Part of a small language model's weights: vocabulary 14999, a variant of Muon for these matrices.
MLP neurons of a small language model. Each row is named by its layer, matrix (down: output weights) and neuron, and shows model dimensions 112-367. Each number is 128 + 24 x the weight over its row's rms, rounded and kept within 0 to 255. Numbers have three digits each. A neuron's up and down rows have the sign that makes its largest values positive.
Before each neuron's rows, "fires before" lists the tokens most often just after its 100 highest values on Wikipedia text that the model never trained on.

fires before: "\n", " C", " David", " 16"
L5.down178:131114081168112129110140131119134133120100160140124106140119123126127147137122122086107097185105133147099116163100152132135147177148142164131116135102114137124128101109150152148131151139133123150145134095118144095095142110127123130156078134120128146144115136068099164138140118154135098169090137132103107142131118112174128143113092122153136192129141139175141098094150125128102114154094127111147124115136092135117112098145129167128121127146131090136144237151160116190120108128130133130131113180138134116176144143147174140103133123159090153155161122208113134106129105150109170131136160126165076162130108123183139163109125111161150146107114150186156145143155168082130104137116121111129097103147159146147138144121078123147123096125130088141107120142131133144151115147129122

fires before: " |", " yards", "\n", ",000"
L5.down768:140100152139130121129152135126120139143141079086158139125156141134152107147157135133155134087124090084103151148123136137146123196125097106128099122114124118132107086100119161130187127120094139116082127138095087133150142121128132127093148165110107099141164148097121129225157127125128089129175079147104183163113168136113093148161129091141098131133134116109143084143121128092123121144107152115122156136130173127137162141118127138141129129137140118176098127146130103131142153145151114111158131132107079207074171144132115118096154183133103148104113144112151083136135106109147100114125159126093148106126134128118111099108120122145150090162156126081126110126105158117141100141135103135124126150127146171142134161151135114122167103065127075131104142127146140120141120133189128

fires before: " |", "\n", ";"
L3.down1201:136199116102142140146083132143124116155128096066146109096137118121171136164107116181089114095160121136147140127120123113105190108142135100153121103149130134120087142105119112091138154163109129091095156096124099092150084147164135095120155135147154141112132142129159120111104136150150115161120095128182117163135164113139125139148148159131129121117089136094153153143148109128082140163186130133095130122134157164112112110173115124134135160098123110122139194119164109118105128133125081143154107164156133159110107145144121106108129119125134120123158157144144082132130126133158124113177117124145199120081139114111149147127108161144127106142123158131166119117150115085175114147155148136128116139149091127132124160091119161164152113166104149141120145116115127076096116141137140

fires before: "\n", "-", "|"
L3.down310:151089073095124133152083127132144124107132114134153122112161167168132145108112155148144153141088163167163177095123190148104129119122082118148114130120107145058118128128123128117109145159176161130142105159131121130121152164114094177131100136099107103140148146122097089134158103112144166119141113141095127131150119066156124131080115121140090134105090126135141146159123117096099133108119118137132106141134154090108120155145109125134130117171152157140106115117121101110110140086169084169153148120073130128107102122116124123135145134130085135098146142107145124131108109092101127109102086120125141167108106103130117148108128093118138092081144164166120158108117122165156102151140096134127128093121155131162133143140114112093130166135132149123106125150125135162150112109158132

fires before: " |", " (with", "\n", " (", " Released:", " was"
L3.down430:080152126117129117125135137099103119136140150075146126115145086152140122153177178144114121144141153103093134080114143129093129125149169129129133161114090160133130108116130105182122115141099181108122160128130148154155097135147101115126146144134149124170151092111141089145141114133109100174107110107137095110081172121155102139103091143148096154152130144128110151134145091127142147170151160174136098136177160125143135128141072122144136142140146100142104109125133147120149122129158091153161149143123135078114149167165092092134144099092095120131099130158129150132139146104127147115129095132087114106154142127131118127099168078105149155135117144169088140099134108144089141166131137158099167119140105145159158117149129137102103134136147136172138137120135143149096118118151106

fires before: "\n", "L", "Al"
L8.down549:121186137155076127112112108142151125119124104132138113072052114128151107126105087122138141166128166115139108132143110137114133112076154088107093164090095157146127108129172145141146140135132140127144146146117106108145119114135158142150190120117167127165105124125128147147123099172119098123100128139104131114115147110155139123085110104153147067153130103127135171152133126113197133120143090102144089164108101119141106145131184159120139137124114093094131086174098129114121158167140141150164122127137094129106128133136073122096134119107118118126150140164127153122146152141145112130119130128128124125139068156121155113127142151110135095140140120081151091144137116090119147149117172145095142105199114159105151154113104108111122098127136157179111097134132100150151120120119133

fires before: " in", " by", " to", " the", " a", " on"
L3.down1059:124138146132110138130145134126152100132178102091116128135158076129143130110145108098107139115179146126131124133123143191181124127127150135143158154134116090208096141162164121116149144170140110111108124104088112097099135136136132118184138155142140186107111087098145136108164136087124134127095116155113101111075126156100120151135097097143120100129159111154111079161084150121149161110096106128165108113064124125149123118127120109135164143154157158126112255122193113124100144126163141132141063069132145153137129073112142139118125162130116132122140148125154145125129137111149135123139107102166083129141106144110121185117110125113140111104119090201123099107092125124171105158107106128138168124157128175131139149156113163124152135104153120114160156127115128101179143129175116

fires before: "\n"
L3.down1022:116129150134126151111126125113152100125129118113150096112114155142148149136113136117114166126108163130093099119129153118145100101151100097160121140147141147099082128101185136144143119152120119101106154127101065105161141119140140125102150149150128126126104155133150142101097191132096156124093128099137170103127137118130125141124131095113150118146106128116135148130144135108105117141130195144104112133148163150128097175128152160095105164143113129115093157146085126159124138131164086126118105124132117137157158115131088135085114127170115100097106139115121112113123112126113126088124119126140144155149152106147146115164149113115122120092149092036098155125112142148111162121122139170164148141138128174121128131143133130111105154125149140153170124111123152122140149094134111

fires before: "-", "\n"
L8.down335:132108123108123110101122114147110100125137130121124160133158131111124137132133147155096121132149112130143151191107048160080101186119114128085142142100151097130090117140136155136113150139107151144103115115126147115123170120162121174151096127130107173129063143153107138129171115167122139128108126103144093159085110143130141142152106122105110157142111121126123177124112086149117093177112114088120096139131116117093133121122075120122129113089145137115132127160119151151107080084118111087117116148120119095147114115156104046152129132108110134115127164100112162105108139167126100135122107125163110108179110089155131166106112171133123143137126135133163113159161153137096122153092133159110131112145133129152127134098121099147149127104106090198158092163146138110129129159110153

fires before: "\n"
L2.down690:116113119142122120144169175128150125148140106153139100082108125120115103099131107105111148119101155093142127131134113104163111143129140139157125112142089135091118116100112126092124140153134145146149151113106081154118137151114159123144139112158110136128094152103105151117128081164146156163116044134141098105114134137101160072124122153091150109142156150113138091137120137126125118137124091103142092156157128148119151163082123110068128115152110126131156078138102121123115147086171120159136157158081134097107169102071121168098124138136135161172142109129131133119088146129100155123182091133145115159121161125125169102155145089075172110094130185149084129167128165113138132108143143104138158090125120150085135108103108127151125107148121141080144134156183139128144176149139127

fires before: " |", "'", ";"
L3.down991:127125133134140047131094082088152151136126155162103141112111091128108097180140145146125126101117106158095164115136132118159099140123149103097165083154103114137116154107111117142124079112092128143079125120144112109162089079156101089114114131101152139132138148103121082155128130122134155105106126139101148128116113105129118109149136108122145075107158149105124155124109183122129107113180123140142134134131109156166124130148194142142109129141134091120150113140151136157102175126133122126138121143158109097122148163126088107121150177130126103084136100148164115096167104141088152103129124182129127111134133116090124136110135146131151093113138143188087133111167113114163112133081138165129113152108176132139106132091081141126132126098143186138137138092108092129167140103106133

fires before: " |", " of"
L2.down676:154108127148135118122098154100118107092115142122174146089134149144109146187107138130076144114065134084124077127096142116104154150114111115138069124121107177112122114133130111092147131142128165136113137160142121101112083137138135146116117114112150101126116134159169161161099106143144122160165129203089136154117121109150169136122122137145151141122140151125195156101133125159106108154136091118145091109098127126144093109125114121168140136105150121116127210134134132138173148142133156121141125169131144149109129084107097120171127138118082159130170173101107137160168137153155188146130135110108146122127119146123142100124083124098067127140125160191088128094113120147125101130122122144152131114143124119114172140132117152146104125145168150155121111094120118143152129135135112

fires before: " |", " =="
L3.down943:115125125088144113145102060151134116118170115136130113155151130158122147163121113154145099115083115157066138108129089149131122142171173110171147173088114098117141148101145074118123124125130138119122117114141105169158125117141121100140176155144155088120121090121110129122156140132155172114073100112134147124077124085130135142131117138125126113101124160110152089121118087112111085130115171124145114129152131138118127158143093130124091126139118126118131082183131116146173146118113129054135100131125158128118150106106107096080161110147163139150126125111109149106191097167137118114131121130064122103117140123128097116183120146147103152094201131192069157104141112142116141130132133171138141085091093113123120131121119158103144126150131120134157120108149127140134153100129137

fires before: " as", " in", " on", " at", " a", " the"
L3.down350:139134142136154137126137145123145105153186162131103147140112142119158154072108134132116123169092135163118099104135130118134115156104119096106150101117159143164140143138130118137086103142113106158088196127075105137146117097132124180162148090085149140124089141112126130158062104131162175138131181150099114105148120152111106110128094096141160152144130123160129085147091121119070117115154093099125116130116124123129160111122137120110123080131115126091151245138137122112121116167141166155101152122102107115130136090161134154095117134125132138125126092117150163127131114091114114126118149125140101132138112123111149161116171125121170105135133129166080093131093126124122137157142143174172134160092119201145081148152133109146122086159155093150112123151114126138129107149096102

fires before: "\n", " |", "|"
L4.down168:164127146111111119127111139138105130118130152137133128118146137110130146124136123126123151144153114140138136106135109141136113128123127125126121121147115141113142152109144116105124133118133127114108112128119135134132126132117144117139133128116173136113138142125149132149108147119121138104155107132146152116140117103112119140130122135140106119124103136143140139114105117095110147148147153110116140139158141128118131124159132131132142144142114142126135145135129146135134122109126130128136124145116129158125145129110105134120131016154145135130136121152124139134139123100131126135123105116122153143117126109144161120121134124145134140117111123200162130129120106128113107101124113139119112111143154138130132145153116129133117107126102125130146146129126137104122127124127142

fires before: " |", "5", "500"
L3.down62:124135104119139158104143107130166124109151172137141175109115107103060093151169133114096111098166112153131142136157094145114100145150127158112154103141113140102142099110140145111102095124114106102128191106087131125135094117160103114135124138167098135150099116167134147114146156144131102094093112076136102165162128129152103135161115131144152156123118138097144104157144150115124133105169154128090131083161140148095160150143072145115122145116104117163127114141151090157131148132138151103149144174151103141143106167164104108145135141133132098110147145134083165156114134152119161139092088171152128113132118162118078098104147157119077157105092098069079096149123094093132157106137148114150105136116128140136145073098127111137121160123166080145122140179124136155148136126116175

fires before: " |", " 2;", " 0", " 1"
L8.down1163:137096146152168091158088135180126118121097139086114137102152112193116152113138107098135145177138144138114142150139121142100110130112135144152148132133172138117142167151147156123125116112132151108172151172112135162148158109075131145131167111084147132145089134104115094098193150120112114148128123136111164093118157098140124126115165167173138146160161143115103139147118169123137149141117157146116118159137095102119151128139134109153122142143153128140096122164073091139114127129085142126118126080144129173150100173129133151105064155144134135107140137127083155141107148121163120097172147066073130135133133161120124083158134115108125146134090088135116117114099117148137123094085111145119117122115127093158091147172117147086124133129134161129092179086066119123148132181167120

fires before: " |", " and", "\n", " boat", " for"
L2.down1108:112133173108106115094102138146153099129064122137136129146137122114140092101154139195156107128141114129106128123133170182130148105085175120109097110131110135133150140152170093111130121181123135119126129064154132104130136153117132172176117127127128104137123113114118134129128134149104124112125122121108085123133143167136075156161134184128173110114156112147162139132112122129150146142133130147094136142179157160117106139109132115134143104093114103138093170144098119064130134124126094153169193161139094114124119106142141119157143178160103140077127124172171128090128123096147140169126123182102133080114158129133171149167150119127163103106139117135152147174128087141141124157124140162082133146155135096193124128137107148104097164122134134126167169107144123116135102174155153

fires before: "\n"
L5.down324:123178151118111160136137100111122113110134144097089110101091109103148141111115134164083133124149158123144145128165120136092109120127098100161172160144152161125075119139125138151115162147118157119103118142121117141131117148117096108130120133153142163122104110143161143120099165132107131133115141125151149090121165165125077138145133125142167096142140142136130133114120102098159134134101099148110136146112158133141121160102146142136116122105108159130115183156109129144160162149138101120121086123119145148133115114145124166096135131130122146120156136118131143074148134148133120145121095152153151161156171122127136103166142127039118105130178126046156134135126136059120165088127147110120125098145122146119157130144101154129129127132139136109138126099124120136152151106127129

fires before: "\n", " |", "k"
L4.down113:131108132152092143157112096116180148113124148151147147086110141134118128126116122119107135154100102114072117108179136121109133112129116137152152167146130099108119111111124140127130141145091094129138119148128156091119107159096118110147135115116139157117168145147133128129146109125124105118154123154128129123124092128108138135127148136157068158151080148113128139122089098137130111144130133151157138123138111115164156141121117122099134135154141143125163068142138095140109115140131142146122129130096128130122119159116099072102137130084148114134112100112141137127127121098115109135117143077121115131135122165133093159129123117086141103139092143130156147147120082114128099159146124114088128134120114156117086193171169146154106070140107093090094166129159186137132107113133163

fires before: " by", " in", " to", " the", " on", " at"
L5.down428:080161149124095113139115145120132094138118159113130123153146115171140152156117159117127134145119126112093102138110179123151139163149142148158112188148125105135116124131166133116151125189127114150153172155099121139122118120103124148097129132186149121111077086107160138082123150123146143175120144148102137117134107129151109140130128137142099141101123145098133130134147163131095112114109110141157116127115096124161128120092144076134077139159124158146130243124130161139096130145151115163096107139156139119143106112139121108106160154120080099105129084135149138078133136156132101149155134119130147123122080123109146137130122112117138138106099125199115150121115133169136161144121139112140109127104098159147111120183137108100123122102117108149174158094125127143139123141086116

fires before: " 0", "\n", " 1", " 2", " 5", " 3"
L7.down125:134129128127136132157120138124095174152092096135111124135142128151168147130157107141109131101180131130101122110132170176116137136100102130116184122126142092124131145185129084110124121140163099138111144169135145128119114100124129130091108096169127164127071144138113137126152121115127147114105130147119135093148126122095135140135088107110110120124132100093114154136157148148141104124123138127117111149157080154142139151183138108109131123147141143164118125145124117128124051138135119132083158094121177110127147114140145142138087129101094162131091158146067097136110112093117146167115160168110090181124125146133141082132084128112099154082124191089120097104123132147109132120089185098092079146106104139183142141149123147125175132131137158148147132111067133123106129076140162

fires before: " |", "–1"
L2.down282:120169161121138135113149118102151137161119108145114177087133161150146118103131147112108105176186120115122120133127112122092155181095140083134101125108142161147125165086172171098157087157091074114133132105121137128172156087124121136147107147092151081152099148123191129155145158152137130102115148141124134130127156128095121156159124118137110144140124164124138149154113102129142149119129122152130105147110145104152129099141144141108094140161129120125152181170098102148170130129176118114077106133102151126136136147099136133155107123095105131122138148136108092137116143137070120127150100132156145157123126107143102142175137130118125109121120104179100133144174122088115132135121151090122107180128104134120164119170195117162150113143126106134147087125057110142073122115155135

fires before: "\n", "-", " |"
L8.down861:135118149091120105133097133131140108147164102129123113158116128115127123141163143137131127133138136122113165120129089094129127129130135127163131123108155152143179116146094133130116133150125126146135142144130112121097137097125148127126109156132147141123153109143198075122134117130118113104117151154132130129167101140097113149098114129130157113148141082140119104135112129111114127108114179124154094136130093170113095123159124135113090142120101130141112136159110146157126127128139110123135122146110089108127168096095128164152159107151124166122109150121126147123052136116156149105156107154126086137124172116089078117157122100113086116103113124212139127119129174114120118081160086105144116133118134126124112070125122149126139130150143135121094118139118089111152170130175110

fires before: " in", " on", " by", " as", " CD,", " November"
L2.down179:125103147129116116148129137105129117127122131089136108126100115135140150113161113120090137113129106142107162106166113096154132149123144088123101102109102148164144106113129109103132118103153103130175126169107165106142099104116111192152153140099166129104101148194139118127120071114141141135118111136130131109134096139158108119103136113096094144111134104117167164135141127111092139145085087066131159122115084120149119159125117107139101159120144124110067166163131104120133130102084111133078086102159151146162140112161124147081157157107130115135140166101071112104151075106115150127133112118135130133126090116126148141098094158069086125126122135166104130148124157127124130177152136142125124157109100154109102096157150110112153111157139113142130141122154108111159139152119106

fires before: "\n", "|", "-"
L3.down999:152156146135121142134110124129129096133139139153089146103145111138141124136122112134126180117117118115143093121129116146157120143138120142124145142151088142141150133117139110126126105131130136138106158127127105112125135139103164121105136146135142090092142084145157109165107150122137144133133103145123141138149126139116068137108108130149138090094137085118109127134107090095121132123144135118141135129120143119108127149132128091149127113152141095144105232131122148142141087127115145086138136127105141149177107150112157118135139027126115127136140141116150135142144108094163130150159143124146108158127131072132147150151149111149140132106150132232185143138108101130120085117141113118114106130120107142147109140166127155128122129123140165137146100122144141141111122117149065

fires before: " the", " to", " in", " a"
L5.down396:095169126115141109148156126130152136146138127142136144109116106090124129132138111142127127096169151130154132146121100108106128098157069093122115153128093146125136118122132099112112115156133150161135100128165115107126112142113102130134115155126114139155184124151138086102135091111107090170129118168104123133147112168116125135128139140128177130127188091141104141070116113104077102099104129143138122124114165140135145120131116177134113147151142121119139255132138110120136102096094133144121110131141123120073152119133145128113130137124092131130142145104140131131128123148141133142137171114119127125109125137113142139108186133090124133107121122217135113122158153108166135094142146142136132149152052133106148134163124142094108110139132126143159120116145165101117125139106120

fires before: " |"
L2.down559:147142130086105147142139138141112130153106131170111163128100137103146148106148123156124122152134122096134132156151115134100114127127118104146151160120117088159120183127126132126110159149114171112176146135127152157149116119133106147131183177136116121142146131093157120186172126140173115094076149127130144143132148138149144091079070141135122106109147147189129145112099088126114128143121097138156082085134131123118146103149112110117127116154137124136151176126062130134101171143146070128128170090097164126128123101127132111091159107172136099109098117120147129157106141146079156090090133118100101142169123051094130165118163107147160128125104122169131093114162104113174129163127114115122124111115139156127098116137113151119153121116149128119136106108134127124133094135169136

fires before: "\n", " |"
L5.down113:158122151104116140124156087112167127162122112160168125122121101156113125117142154130141170140131123119089125110136133089102124140156103180139113117144105129071137104112160124113138124149115156114141125128147159095128122148123131173111180117146130136140104141155131139086105112087130110124127154108101105112147175169143147126131129132105159135118168128156119146069144119073104129178122176145123116148124104141136141104166157119119117118108087157169102120126128166132118095153108065118156122148093078104111130159103164114099105140102129163090132152166124175150124107104174131147113158128167124128139196091109122157156143149095144109110128154063108134111126066114091146148175130085099079139158151131114146128099130153125131095078081110110155131118150128125086112059166169

fires before: " of", "rian", "assy", " Krish", ":"
L2.down544:127143127157045100153123140121107092090129123167112109153095131149130138101147088099094118140106129140145122137125120145119131141121141115083126096079133152092133151176092117156140084115089138113185125126173072108115112083149154113102128103160108105127108121172141075150170111159110120150103108127100133086109129131146138112161104108109107174119109163136158094153128131144109100098119115104143136147112137139116093103170102109123147144102157125142123143157153158146093170079158179124153157136148150081167114113135096136126133108114128140156148145136139138148140090129114122169093104134131144171120142108169135106119146178112124185155118165125150125161089065125084130141139114147132134140144097131114133086111161143140147141119101090131110144107086145124112127127130106

fires before: " |"
L2.down279:125159111103144100139109095101110115139102147115112101108116119086126130145153138168109144159118120149153098111125131167145127130138131107155135124159131134093144163126091128101121137126125133151178091143136116137147090150113107143176136136108135136145121110150147129135137121088154127128134166149128130119162178144130145150100106127155152133115138158159132121107183120182105116121141133105148122147132121178147122117137144106150122111102141126137103130137155148125189140124151110156114175095128130126131140134156123121115181080155189108089090122140140116138109119113121091136130132128160148166139139129156119095164146099107163136114143129192130112100140172165098098184107111113058142097158133149117133115126094161134095128131127132109150140098128184128142114104114164

fires before: "\n", "/", "|", ")", " |"
L3.down455:134112154146107107113169141128161141133120114139102154079133073135136093136123141121158115159138145132139113160099134146150094142133107112156130151152121154117126154121102094148140140127155133152115099136130097101123086137117126158150170113151117136122119086095135116162116131134141140119114094101141104136150120158146202127131145140160132121120152148124163153132143132145116083132073107115155133173137119139149149139125138100161110118118121126077092226131163126160114099120110153135110095115109120138136146151137145137138149096097113125160101116073166145100102167149113086113106146155097110143132117129152063140092132158119141119127139122112110126099131112153147142091145131141146073145124105140129141129100070103116073094129105157122128137114122180100103150127123112

fires before: "\n", "|", "-"
L3.down126:173142135155089115065138090123125142113127116119120111139171144133101128170133135146132128173115110144116117135147118087145117138123158149082118143142128138111146151091145108116143140154134119100124139131113132129152150145146156114152119097097164152110126134115173095135127142143151104103161123116127128154175097127122109135131088108096111141087112128127149138121116119084134152138179158113142129144134149152110135122124118129125114134137117136133164000089115124130132115138120125138140147123139115118149144107098140140156111114132161118133117126141057138130176090107159124158128118100111126161135131052146137098134124109166116125088125141173147127100125160134120129093142117139115130149157143133133081116153157106119108129173097144171164114133138104083125135105089140

fires before: "\n", "=", " |"
L2.down1047:125145123140083090155176135122126136120100130120143139143159132082104129145158188139168134098115092134137171176125099101085102112150151130135094090164130174088146093125150121134107145151153124138081085108180157114116141134115120142131130135129136133118127136129134153191137111167120135100123157134131142155162163164102141126152113127106090121130134111102131128115132107116096152122156114142096164132109126145141154174102121118155132113139105088128143085129101144131185109139107129135128098115131156105141143118134121089132131107110174108107110116182132121103131148134151116156169122113084137111122109063135124118130116162128179135129164124109147133143119125112085096099150112160129163116109139150144121120087137120158132153090108133118163151116082107142113117150136113

fires before: " in", " to", " and", " with", " at"
L8.down321:141120159097120134113105171126122120131128144107144099143126162122093161103110116120139107146161108100111116122150099150080117080133116152118110091132130156154126140124181143107105178124146131145120100117136088126089118099126105124121139120097126122123064103124124139103125098136153158103146155166093162104196113101117126123101135124093101126146173123131139100093153112102147112097142144131095135144094116129113110103169120144130132134147147134111152165180151106136156138126079158119147133109165171088151122142119153123117141087108123115097143137121137113147111116118118140152103109146137102138089125117106145121144141121139138133153127133134131128138141156152082117104115116146148116132116115158087151115126131132094124120150122141117107116113091140117122115173112102

fires before: "\n", " |", "-"
L4.down664:127130126128145148101131094129128147110122079137145133108124144123152158080114139114155131128143128151144057128143137176140107170114129128099160127142142106100137141130169151116130145117125121098122108137120168148162107096110126126154146092110071076148120135163169162154122131127119108125149121156085138110126129128136120119104096114150089117169123150103149093139171144133193159146144131081148102186153143149150136146156126134108091137078145158130158124095132163083111151124094154141146086141107110071153127135125133120153125147100090173147144112133158153130113127103125108107121095125143141156134121132085107125163086109143129136124092126147114082138151158138143087139121180128121100116107114141119126120130130168156142125135114114128178120140136146104090168143111148

fires before: " |", " of"
L3.down224:117101138094132157110110185108093124138121106150148144122122090097174102134101115129092085113110150102125162148119136100126157179146148118099120087125115141126168121113135119109137114101137143081130145103141093115144107119134133097089167140116135101115137127115125184178122170154133160159133121138078111126173120124154116145098149134156116150115112138125124158145130071114116125109132118121158094106108131140132165119126103122155133125122112093103142184171169074111147103143140146122162134137142095135113099126174113093140084150126129116108151148114093124153102124087142146119128139151148127121154147165179135098136141166132114168163131149122138140148066134045132132083147129107154091098126161151111090113109193118116107157084138100134137145096126134141120107132109126

fires before: " |"
L4.down835:134139125122118150161147143144146114170104153120094060096105140106133140102061157134115125144146133121093175152141107106153142166114149133110119156119102128118144147133129115087161133140115135111125152100150132155111103097120108141112129132160142099141104128118164125115157100146094190094099104111114104134140180123127154098155132136107134120155107096136163111110155127119113140159112110116130172094116137136114152152119148135144168113145130151168135148164143122142182128102193117096175130102123146065163131158148115156129161108108139105092108113157172078125107113093125092105145104084133116070169146108158112107133138124143145134133149097125111081126122139149147145125161144133110133110119146152117137122121153142156163099114156134117150145113141164118092148143147087

fires before: " the", " to", " a", " as", " by"
L3.down507:135113136115149154075129110166121109148140110109173154128130139085135139101087051130112086137101129149100138133160129165138109141122160141150159150114136140108137168116134143142145100157115130153160092103074105118114109114165140128126092172137120141134124135122122097123143174109127114163134143160176165134120156126118110110113141095136133119162092118165116090129125104118105126081080111147153106139113126110155136099107073088129148119162159116137116193091126154139142172133113135155136120127095132122112133109108142161155153113154135113121150150137133096139077128112112113140125145141161095134141112104090133145151111142156130146131149100200117140143141102130118120150139104160153135109124160134133133138151139123128095124133147149111137132108096110128152115109121148

fires before: "\n"
L7.down853:119099137148127125142156134131111096149065081094139137087098119125142091102117168158123141147138089121108164091117106165160131135148142098117131130140136106179111093121105101139117117144172129146128119115106137158143125133154117164134124134132121139097142105104163108114121128109165130135094091124114105105142126148108147127150077138143112111140164145148134113093134111114115107121109093093093134149155155158136139108106114148083112141152105127151125119118124138116101088116106171113084101178098131141126117169104147126143154124155115137118114104122159131151158082113157119109175156136129096143126126094119113119162156093091117134099169147065142097180121141115153114131148142126155131135152093116186138097088124083091121098113095048087087086130121146074110114145115133

fires before: " |", "\n", ";"
L5.down1159:097135134131127146114139107077101127142129130113168121158101095131153094141115134137139102152114121156072144131086115168168116131145141119139111118134098152124142118102132071102090144111149097100129152132090108106129134108123142146083130121113147086123099108150164159134098141160133126104131137107132115198157163129125090178097113158110121121156138092101117108150126122163117138085095127119160129151147089167129112137148085121112141119126152101103137171128128174118094139155145102126160131105151124099082125138137153128124149137136087126131122127146173145113160093134124098165143137125144131112116139081183091136134137120124145125128125112176152115130139191123147158110105136092121145114119132155144100074137135122127139154098140123075108102135120128104160167103094103

fires before: " the", " to", " a", " in"
L2.down259:139158131097093125093122133125108099150161161103150189148118123079121149104126144135108104129129143124132093124124123143132121109088120150137133142108133138104128090106109114107133130141094078109116117128125147129126174079151172126118103109103171125100135123169175131127123140090122123161114139116110132113125112102100157146124119107137121143158181089104127093153126108095118112182125119156146128140106125158115128101117088102150088106118148137070132240121145151115179140129095159155139096080098095128142098153140143137105115103143103089127120183191130093088159172109112121139123109120107093132155150118146115118118130135090129100122122123119095128111128117104101184139126092126082093117146145111190097104162083141130110111142114159154137127072151146102119143131111142

fires before: " |", "\n"
L4.down655:115101154113135122067141140135126135143116111139089172088141141114140146143141171147162096168119159129131146140144131139126119181125099153118137143127128136127131137139078092168135132144134114138118155106145121125109093124130101162126132151151159134136116099101139102115108153103149136130118133140130134123161114150103125121194119112161157107135148126139144182146157096138120121127115104124162123119152123111113139094136139110151137117113125114105110194136157128102129124113098126096136154128086151114136130123140161074124141138100163126113097154112139188105122123112101123124111171108139136123099118140156098153120141122130155112118151153117095101134137153113099147081200132114142124146138090129149171096116109146124141124115120181180128119130110150073140138150083121

fires before: "\n", " |"
L5.down675:098140132134110131150131101167133118129160139145178125156100113118164123146121120136137128126130129075113095155106132106156134109122149135123107152125122145129132107125095135151136127106146127129135138139120132123107120093123120142139116167127165109140126089164140139111071109122141141146158088114119130112117121132140156145103146137136127133136108155138129109122114147118136083090150112100124093138132107149113106168131119151148157141134125152135164196129099126112135148133132106145133131085101140127138145116129135103128147134099121115116173106135118120123143119118143123099146149095152136128121159148132132129106131106138116134108151116255142167125114121110133148143118132153171099114124103147121141174136101169132144094129133122148125158135136154121089142137102134

fires before: "\n", "-", "|"
L2.down68:105139089140132123120119081121104153136109082137167126133128109143117080156097186124122167119108121146139170106105145103143131128122110136148120143139129147094150099152133103134184135093137132115120144091115140123100150115154110087124151065074135128112131126152150133171093117183142141136144165137135124110162101134160125123097125152084127164128118135122120144115169116124120114154102144149129156126124112145146155135093107134099119115131126130138127139163151163131096140122108131152076146125120107138098142094130145144142112119167152148093090126154125140138132113114157145160144134121130117150151133086160114153140134136175141145118121122066150176118144144114163160148132109147132117091081088110157121084160140096099150136099164133146161152127080124158104129137105126

fires before: "\n", "|", "-"
L2.down773:093136125127111110136129109101148152140086108112148135140121142110136106104123119136163158105153099143133101128127117137121121118151112114148139119089136135139124123128139112159131108113153149141102121134135099132113117128123139130104112143150125135101144149120152107124145136105102095138104113114149133145158131119112136123140093110084103129133157110117127131121136143091127123119070135127131148129127113156145126147111120123117121130145115124125139161105096141135104146127094124146136088161112135136133141102117094158138141108097127104136096114115148124115145135112139141174154114132154156125116154049162115139092118147134124151141167148073160140126120105117108123107165146153137134146115133134105136125107119112125114117152131141122116109143113125108122121127137130

fires before: "|", "\n", "|---|---|---|---|", "|---|---|"
L7.down926:098118166167084127100106144083129136115137104146175113130135144114126140110087103140148173090139143149122140121152168105083173134117091079096155134128116095119132129094128139109127095150077101119115128154154134146124154134137174104100134138101084103135142091115068174144119122129130161137138146096117141111152125147143108118142118102165134164141135131165140162149155122153139118102133133114129117118118167187140126138155126135130183114153133131178121086145089131124109143151150097149125126133125065123123113096111132119106139140120104155106101134113144113157114105094154119137127098137120137163091123138140107131112124137097116158096097149108134132141151165165127115108089131110134153117138102095185112129143110086088082114116132154106125119152161135132117147138131140